python train.py --num_attention_heads=9 --num_key_value_heads=9 --vocab_size=27163 --norm="layernorm" --attn_scale=0.125 --init_std_o=0.0 --init_std_down=0.0 --lr_mult_o=4.0 --beta1=0.93 --decay_shape="linear" --final_lr_fraction=0.02 --max_steps=11269 --dataset="wikipedia_en"
MLP neurons of a small language model. Each row is named by its layer, matrix (up: input weights) and neuron, and shows model dimensions 368-495. Each number is 128 + 32 x the weight over its row's rms, rounded and kept within 0 to 255. Numbers have three digits each.
After each neuron's rows, "fires on" lists the tokens most often at its 100 highest values on Wikipedia text that the model never trained on. A number after a token or word is its count.

L4.up1154:135190112165078165088077048108107167142157100105031170091129119129103131190150100163117146114066160079104110150124078124097120077195153119128193152110145109106109121069173073118114060121173155099085131144112134180109100139141067137134125159079151104117110180104088139102166082131147157168110054092094098083081141081166147153107125106125141131177136131145103156187121101089192149157105
fires on: " |" 71, "|---|---|" 10, "|---|---|---|" 4

L4.up277:165186106135201129097148170156106136118113054176085144152144155173060156094080127114114104126132120163112122101120112137124130218124154059088046120078135122108210150156118140165132051127108165136137115125063066128156126135153114134132129110135139136096184160113088117136106127138119096171136094122149132069116077112162118131149141149060083159105075107167126123162139135171141135179098
fires on: ")," 48, ";" 20, "\"," 19

L4.up1828:067161156163091135217072105149097155147150164141086118103127111132121092082151139094141142132116106154136156167136096125136154217081110121102081091069147145150145097206198080193123152107102068154151126141130099098155133175147072155156109115103117139198149129176151101178118139164145105162114058174143099117115106141136134106180113117148153135124165157155116117111061127135131131162203
fires on: " c" 27, " t" 13, "h" 6, " the t" 5, " ch" 5, " and c" 4

L4.up91:165136144167165224069141176195137140122142171167140137070104095132113142142145139082126161107114113103147094150143145102074135111095107147179178146116108108129065179166137198106179093117107094155156123176151049115099116083176117164146114121184100144160127116157125104128164111129139104159122132132134109108127143161103157145138144079120120117114101134149154177146077091136084187112094
fires on: "th" 23, "qu" 7, "k" 7, " just" 6, "b" 6, "nd" 5

L4.up449:123157143189108129143102174085194109109071138091090126145127192117131116152133137104115106096083119136205156161155120198063103141159084153145161152151126158140107063122168090175087110091169139123139130217146185125157101105111141060135107124124158171117107151160137084114117102103180151139095119132075072151170062101102141111109150136181128144083164099126101087130143114157152185079112
fires on: " to" 31, " The" 19, " She" 11, " |  |" 10, " It" 7

L4.up1262:158063137142220198161098096116158120156130159129070116112117083125093124129172154175104101154166179151120220106072063139114078112054142115132122134134145130116155057137110086132191183147086128118151127099146090142177140083142151115074156112164132105095108164126169073122119122096089114135162139072158086067156110105110178118167142105125129164082145086102100119157110151125109123155103
fires on: " le" 17, " De" 13, " San" 12, "l" 7, " El" 5

L4.up1516:171121068142085174128159108179114178138110150101154115165136186107079169191171079109208081159132101134096136179174101180122159175127103148146128104161096173065114097106139122104161141099079183108180107145125130122159094095127151164106120123102123117090116153139142149143069113138144067126165107094104101152106120076179185128174114088175160149130111115149152064091095123162134151177144
fires on: "k" 14, "f" 11, "d" 10, "w" 10, "m" 6, ", but" 6

L4.up2093:112103120204136164121116115112135122150124128154160102188190122144133126091108138149131113096112143149108144086103130159137167129094139095132109138161146158149151118106129127144150099172100163081104097154197101141126067138145061150089141111156090151158176110212113148153112153169135164085144222127166121096099143151142149127127159090086159117056102131153153125169073150099093159143122
fires on: " Me" 13, " Is" 11, " so" 11, "é" 7, " Mac" 6, "ce" 5

L4.up878:106085095164145147065108115127123170100184154164161155135196203175114126086102092144122091140095106130181105159140090139162080085071167125131123119100161131119120137169105076138123084129158097138175051131146055108148167182122065091130164205127162131121121130142128135134130060090110130149066139142106057144147111172151125159101091159089114105152143137114117098110080119085130148082100
fires on: " w" 15, " sp" 15, " Mir" 6, "pr" 5, " prec" 5, "qu" 4